Weights of a small GPT-style language model, trained from scratch on English Wikipedia.
Training: a variant of Muon for these matrices, 461M tokens, 7259 steps.
MLP neurons of a small language model. Each row is named by its layer, matrix (gate and up: input weights) and neuron, and shows model dimensions 48-303. Each number is 128 + 24 x the weight over its row's rms, rounded and kept within 0 to 255. Numbers have three digits each. A neuron's up and down rows have the sign that makes its largest values positive.
After each neuron's rows, "fires after" lists the tokens most often just before its 100 highest values on Wikipedia text that the model never trained on.

L5.gate292:089105120123099144152131101127126150131125162157107120130128128116114118152116121150107116105117170133105187105123136125134123133129143119204167167178125084167099101104085163082118135103135119108149138187104148129111141152110174138117109126143108082164077120129121138124112144094154101103131119092113069120105135139168095127136142150097128115098158123117140082133158120098127088145133157153127128153128147090067120139155136157110119156115134118135128131144086145117113102173108111135159143096162138141182123106136126116110142134149098156133160165142170115169107098142165110108165110098104132116125130113105090099129124085076111077183142184106098161136139162124106144127134182132138121138132155124132112099139164126162122098114132107144118105145137140133127142160155101
L5.up292:121129094190128154120059145164111140096118130125124129119141120134106141107151153129166146147076130136158098145126133133124078121122123129123122148107113088140156088158149125138108133131108206153158116157123120092086125093094126124143175116089110194133109130149122140121155147096156112132108141141075146131121143104144151151092111115105143138119125119123127132126136097142100121148137115149146119163164112095112126186113156122172127184114142135127089116140140135107127111113142114115157147167141095128169110105121120114149155106139115135183122093113084128170159083103121163098148104172110146101160137114109123122136109122105159138131113079115073139147108154101114146157156124091155145080112141122127134116116170150114121086157145173140135139093132141151124117139128126
fires after: " ", " un", "al", " inter", " was"

L5.gate979:125131124104109095103123151140061098149087133084167129099127111124180089138147141128127140123136136138120167131137097150124080154132093084104157122112092096130162175153135126131138127100150184107113130095124126135113130150132145141120112096143106141115112113117123094134133086129175124149119097083153099104137125125126152121085133061111174114118155089104150130147147123164136147118120139140156106105159079125119110108130133113153108131160110129088125122116148138146171124103142125133148172134126085099147188138125143125138106132114113108116152137181152148081129130137143138136128149148161117123064135107140144125156090105174140118137133137102120120125168165176087165076140130117124158155118160162113125126130119100093135147063128100134100103089156122118151162105142110
L5.up979:130091168146134161145151151114113161154152119076155139088148151151138159177091130157112100125144114118119139123092179104116124150123141103098153148110105091135166172087114105105133110124110184097125099085147150135157127125125154137130119097164171144105105098122129120100101103119146128113142139139122097099098134123139140114128087113138138090181166177135128132149148120131112105098133139104117139116140148135126101112114159081164106155109139118079162140098128127110152117128128138126115160120102137120147170147095151111136171102120158128166108119104171127130110088135196156122104100117143136113083135088088100145116170130142116136125171129105118184098200163102138149115108150141122133100131135106148133116156125144087138145129106101119104086094135101096131121108142115
fires after: " O", "O", "t", "ut", "s"

L4.gate381:139150154108115114122169171092103146111134093084129131155133139152148116106131172122124121117113145115098141178122096101117102124104108129115136133124139072159161137074165140125152150153129115172145127144122132115119151180116123124135124105131177118131148146140120143131139130140136152134130163171118090116105124084102080143125142117131111090169101094118123082146152090081078114114120158086124107124166117131142135145133128150108119175120106123170154144124124111123113132149102117119126142120131121102068170132059150129092086127125111135120125170107191131148131132136116098129164132110108128116140115112133163088154141129115084139124130116110096133086116095126145129081132106099127137115091143113125056150137102103124107118134129099157152110087180140171103152096133137
L4.up381:124131141073134131133101143122124094172131104079136116180096135130136108123135135116158176129116126138122159151173146135126133111109060107107147131151092102138112121120149121117156162140145164121137144151140126175092140084118123139115132122147144093167128153155113106164144130133137122197121111154134103123109132106078141102157084093093119151112132186151136084115113115142083166087166118088122130174108116159107143134095126179117154137131084095151093089137115127148122188102105094129121128131096141153124096093119129137109166116120130092122151171125131132161146116151131106172158164146130152116151130095096116104107107147115128126127147134117101099168167096113141165119160129102114135121150143127114061134127133113158108114138153057120164129164162169163134150143151132
fires after: " 19", "In", " 18", " ", " In", " 17"

L2.gate499:158144105143113145119129138084132142128175151129124098122148098126154090146129120104157162134137139159107144145083132109111146145135087142131153136091173114151135131099121126128140136135145129100144131125132132108143138165178129121113155096141124113165134167121142138134138151163163136109138109150092107144086149069147103143129093099160142165174143169104142110125117185137135134095111155188093093156169101159168141138147120133138092117144114132141109146127136095066114133155146102152155131113083108156139106137149156128104136128142106109160107128131152157116131114123103125114109122179106105148137154140132192116128113111123121137127123141139151140138108119160121110131138113117117168087148104159127132132141110113092131070129140159108139131125089132172168119131150139
L2.up499:115153124104141116084137154166107142115144125096147134115145095103084141156097120079121119142111134179084157118173075120131119113107140144146137110090143076134165140142152074192156151144129143118121122128142103152134138106141145129151108131092172147152102135130074119121167184102129169140093079148111128137108150131133115096145123122103121118080140172113121143130096119115158077091151116131148154097102133160162107136141161157129097152164103124134147108123088110143102134122119118114129137121126119101132093122134128143117151114185131146123112144121174104122115109156125117170135122138127118129133098111128133127153125069159134120125165093148141167132145118112108088101125152125105118184173135123149094105106121101186098128105163128144107103134132170127121109105068183
fires after: " 18", " 19", " 17"

L2.gate125:128146142153114146106176105137118150139124126177139141193157184136157147144088140123132143130167125144145115112125097119132150121121115091083159130096135084138157141142100155129168117125126111139112169179107112129123114104134095115119154132099126170150140144132116118112106109124136105162163110114112157119123143165137175148166130148157163096159155126136142143143148133104133106140142107120122135156099092142124116110151115150141167116102153157166089081118090152132123103155144083178127151151137087132090143147142127129107125088132122121157101170083126168151141107179158072133137115123116107114120122131170100148131120132136127136179104143139122101140110141130112129115119123117135178111171136099112146153115136104068115139143151129161109095155090126085163139119161093
L2.up125:103158166134122130127128098156107125133139100130102139105123111126083146072101189127149109106155139088117165102112137174102144127158115141141178101130125110150126150131144095153108148138087169086094145155133147098144147116143122133090092126111150137098101106150160163160097160109098158109137140166134086145189132145139123083137125134144108121129132140125137139114106136150142109133130128123104116106121132105155133128105160092126108110063087133109127094134130153108148100152129157070155127091125128131125095133152138132108091152109102127122163081137132138129126125110075139167132122119097121135142081116108151126136084113132100158137159147127152073123128115164169081159149146085090122109144118124148155090126093128167141125076118123085159074130189087147114109119128140
fires after: " |", ";", ",", ":"

L2.gate143:147103151106127088147122121115077117105108146135143101090112139185116169131124144119137153128149093132104136103153155065091081117120132133126123077116100112158113147102130130154149103125102148089138113143118139141126137115109135141125120117143091141175150112086167141140095100087096130137149113125110112098103128148124120148077143149122128142128138162111164135144135131095142117175135116102066148143105133154090085118091143108125124143110124090150133140143108120144111089105140121155140167137112101147130142124130130150112143126114098145158089105094185144078110089162102162107138115131140113123108168141121144122079128117119125124117109143106123127140046110133111109156126139156145100130117108116131093133187117124094145093086139123127140130148160134107115117123121152
L2.up143:155132158153097091117134110086107074105091118133097097116078135138129128153150114079151109141172136102063110143162130114133074142156125117141106117099097133150134137096089122144135135160070098116126125120129134153125161123108101112115126168141131177131149111067134107159126135128101142159135126116119160140117140111100166149111149103089105139099144158102165110149146104138158099132112145133101140143112171100111093091145119092140113148103183158130159152124088139122112106098124091165133135141137139141095176102127094159119122132115113135168120165157172074128139127104136113105127144157125127104123164157101130130129135147122139170121127165102169136143124099131116129135125162151126128126114102162130116162127134146108144132129134119106142130154151108084172117125137109
fires after: "\n"

L2.gate645:117127112128107117104096100105112112099142127148115120102136130106110168133124158124142129167131127127131106125110158098109131105117130095172110100101107138129099109128092144126095085118126131078094106088116142141161089136145112124082097144143192127099098163099126165153146156066106121126139124135129115129118129159115121168103165130125118117141124130137148153123167126146154096135125132152125066117139099138108131136142160097150149150112148115126119103151093149103109133148149139119128175124151126191140135138108158094124118132096150129138152146137149131106101145124124149121133117128124087124178115154131103109148096170151145157136121168077161121134133094091152132134139155135114144105143128156130139119137117106136117147130162153115177138161227151093130136146079132
L2.up645:102118123112151116141078102122123139105123106142156101104148119114147144115181150086132126117108123100126138172089153132085095108172129116189154098096128124108108130143100150168134156121125115166127111105113162135173092096138127148113111125164111142097133129158123174135128135100128168144111119110132126150122164100144114117087155161103079149160117135117142141099126105135147164122136103086134108155168099070082145111158132133127140181151124117102163122086114163087112120086143119137090130131101136150111150143134111085121108140106155124131133146142101128138114131150124127135146107168157090086187133125125102113141124130138147118112138139092136114138146086103130128150158141138090127135140167168107146142124115147147083140130090130140167123135169139119135105141094147
fires after: "\n"

L5.gate499:149116142132126114086151153112121168125162128117128147125141140098120117094101158109094131150102071147158155084163110116112139146140134109147094107142095149150095147092086115125128147118162101126115105106149103134096128100110153082126094145113152090137146143144177109123116096171101164142140108132100107132108146106125113125102116153127160107143150142103190132094084157117142097147123127139127146111104112100109162121170139146124134161087112117122172103141124122140137125157113091129109120114121110127162152174103129143151121115162090140121166159166123118067117148139132118137129074142078148161119126144117146137134165147146131147123163150101111134134115125093164102140091091183134127154131109107135131119148158140161173095168084126130138141127126174095152140147106144
L5.up499:126076101124149077071132113115121098118107104103081113175108120096114145114141148144101130163094100085132130102101104112152137108134114134118092103147099113126098096089104164117074126098116119083124089106118159112092131140116114127125147134150106169166148117114078142104141119124128108132132099145144141150135122127104113125105137132119124102100138114093162117108130097121164100134084125133140118118146084121114139145154103145149152132130120137122129120109103146129111126138182138164073102141102085154141098152107140111170152153164117121101133101152120148131150084143133168128153135133155158158093108146124158104121104104123120154139144107080154101158103131116140145154129109145134104112147145115185157108112146132116133148141138113147180117129101118148099111162140160
fires after: "al", "im", "house", "g", "ec", "op"

L2.gate575:125163106144126119130169163114068166145107123146139124130102086128137120083103166211125140160152121145124136182130170166134129111151162138174138092119172166144157132113134131147099105125156103137176157160105134145140117111164109137125132145071118110135104163096173164157097165158104141151125078141131100175087096126160075111153165131130168115165126131129114151088134146120110129079123101121066101123114104144133110142082137075122168184132144118124105105132075155128092116118133096120122136107103117134118132143145105147150112112121127149146128118128172150139132118072078117166131120098110084166107119127156091143114135110149093120115107114124113154159129165142106167137174130119149144117111117104131143128129145120144095163117152098115114110163144141115155187109142080
L2.up575:126135101113129140184141154131103110112098132153175107072114072111129161087095168176120096166161137140143149157101174140104128112105132127138183092144121112131143122108090106117124153114174100127168126176116089149163115135146129154140108129117131150131107165126149152133118173133131134151132072130120119173116123122126081133130178109140144128146128105162136086096154150133139137111108122118115107111148088173131111146096177103136144169118094096132133100157101120113102140140114127138125098165131179107161146098124118149105095124135122125137144143146137141124104114092124100147137124105137120147130116139156104135140078089143099118091101119112147148168121138118110133150167145103138105117110119121149141155144129095118111149093142124144117058173121127108117132128127123
fires after: " |", ",", " –", " the"

L5.gate303:154163166121111110199094131112122071138125130152155113106139104089155135166108137165092157137139155118137150148166129144120134141171132139105127138131138118092175153129084101136163137123101138133101108145178142147099142118141131121129109126155171125129137102140111148109160125139139114125144160089131097142151149101102142124108149119112116152162121077099141128158163130166143112138127135115102142162127099095132109174171154139082092095134126133148098137113132181144130117085156139104204128125117148126104125126071122104123134101125106174135093102133151149132124142157106158144074119127136130062154137122166138133144120115169135080142118109123130139138105152140089140122113149143147110124141113119168119157103092141170124122125125168105143124083162112163160129111110112
L5.up303:150142167137134114130147131166118137110106110135118083151138117120123118190151137118131146120096137166129129187134103135102124141134125183135145148092134122096156123126134105115159053154123156139132133109167141154057131127113146103144083111185118098094145113110113163120114124115128151146096151112149116151106128148136142153150082153102149125116064123117152124131107097146134108104115102144149115133134110146164164103097143107148151142133119130136121119151092153117136107129147144081073135103142075105123092133096101177148136157147150126159166098156165141156145160140120108162142131144121151087122134160099123130159126095169174147115143104095128142106132140163125154120120168124149115130133124162171112117180096126140130122104109124151108079084126143103105140139145114
fires after: " O", " Mi", " m", "O", "ne"

L7.gate638:136137172113111134167110111147099132122137111118153126159132103122166131114145123133149125151120142133139090118106107126108114147136081114072119118108174122039103178167115095101100125114130131148141126107142175171137108123150148115077096120147147090113091140105145144137134149109109156097105148127124144111158119118104101115098138150101091131156124125121123147090118106146130123152138146162107123143107110112173138152116144133146160157082111109122126140152117128162109118156125167148174184151129114167141174142124131140110125146112109141108129160133184127135128136144136117106109109112103140125119158124108156114129131120118118168087129129075146118144112109107136137130163128133152128154134148151096110129104139132147150060161142119123098128133151188132183146102107113
L7.up638:122103100117124150141109107156127156147140093093142148105110093105157104110131137151153103125130161125141165164092135116105142153136131114119142126108163156027127098139100102152086140108093119111140155147137170184148109154156149071076139108162145104138100126105117176129162152113096144139130165153139107096154133124125104127122130108126117103125117097073137162089123127183131113129082151129112115141110116117148114155161155145134141145095131092145103122108058106079141101151166174098157149131133098178188137128103098160134160127129136128114147140175123125178114116116147149143123131116110095140139107123149142138138103130130127154091132125072159107142137125107119133144181082152100094146109107137113111118135112141119118134137134096133115144121108118154117128120095082
fires after: "\n"

L2.gate481:141132129133168142125111118081132120094134105187120123107143148090122145137122126120123155145119164107108168130135160098151164085130148116194171112116117121142106120117118147102114125125116144130106125118112147102113126148156115092157107116133122121110107104144123151146123121108119141084132104128159105156144134092186175159126175120099121119197120082114114103110085165114130124100111155151140102141102117164113132091123165121127134140161100108166162124137122130124104129095070090148109102161130157085133141180126161147120148140118134155145121104122113143167097120136114084146136154153142162120121105117147105114158138108122122131141110111108106093108117091138154089091132140115165128147131135141110163143139088138129108102119175129119124097128143141101171084150156167
L2.up481:101165137131105170112110127128118126134096128167123127107151160103107136129100130127115107138140138114162136108132136107102120104111105096192139084063167093133135151154155134159089084148105088109108139113124154115144139169147139114138084145154142166125114097119143159134126112134148149089162102118146114141124116102172171173119154193153122105147103147125122121118135127126157139137144152131166096171113103123129125064122130108101156113087156141183099112142108153096121127111108113120094117129137153100173137170108183136096134155145160165126127148127129114108082141142081146153139131105161111115131161139126158142120154115158146124135125140137134112078133104124130130092149147094135104161105132122128127108109079102119096085158128104160097096120098157116129106123131160
fires after: "\n", " University", "%", " city", "er"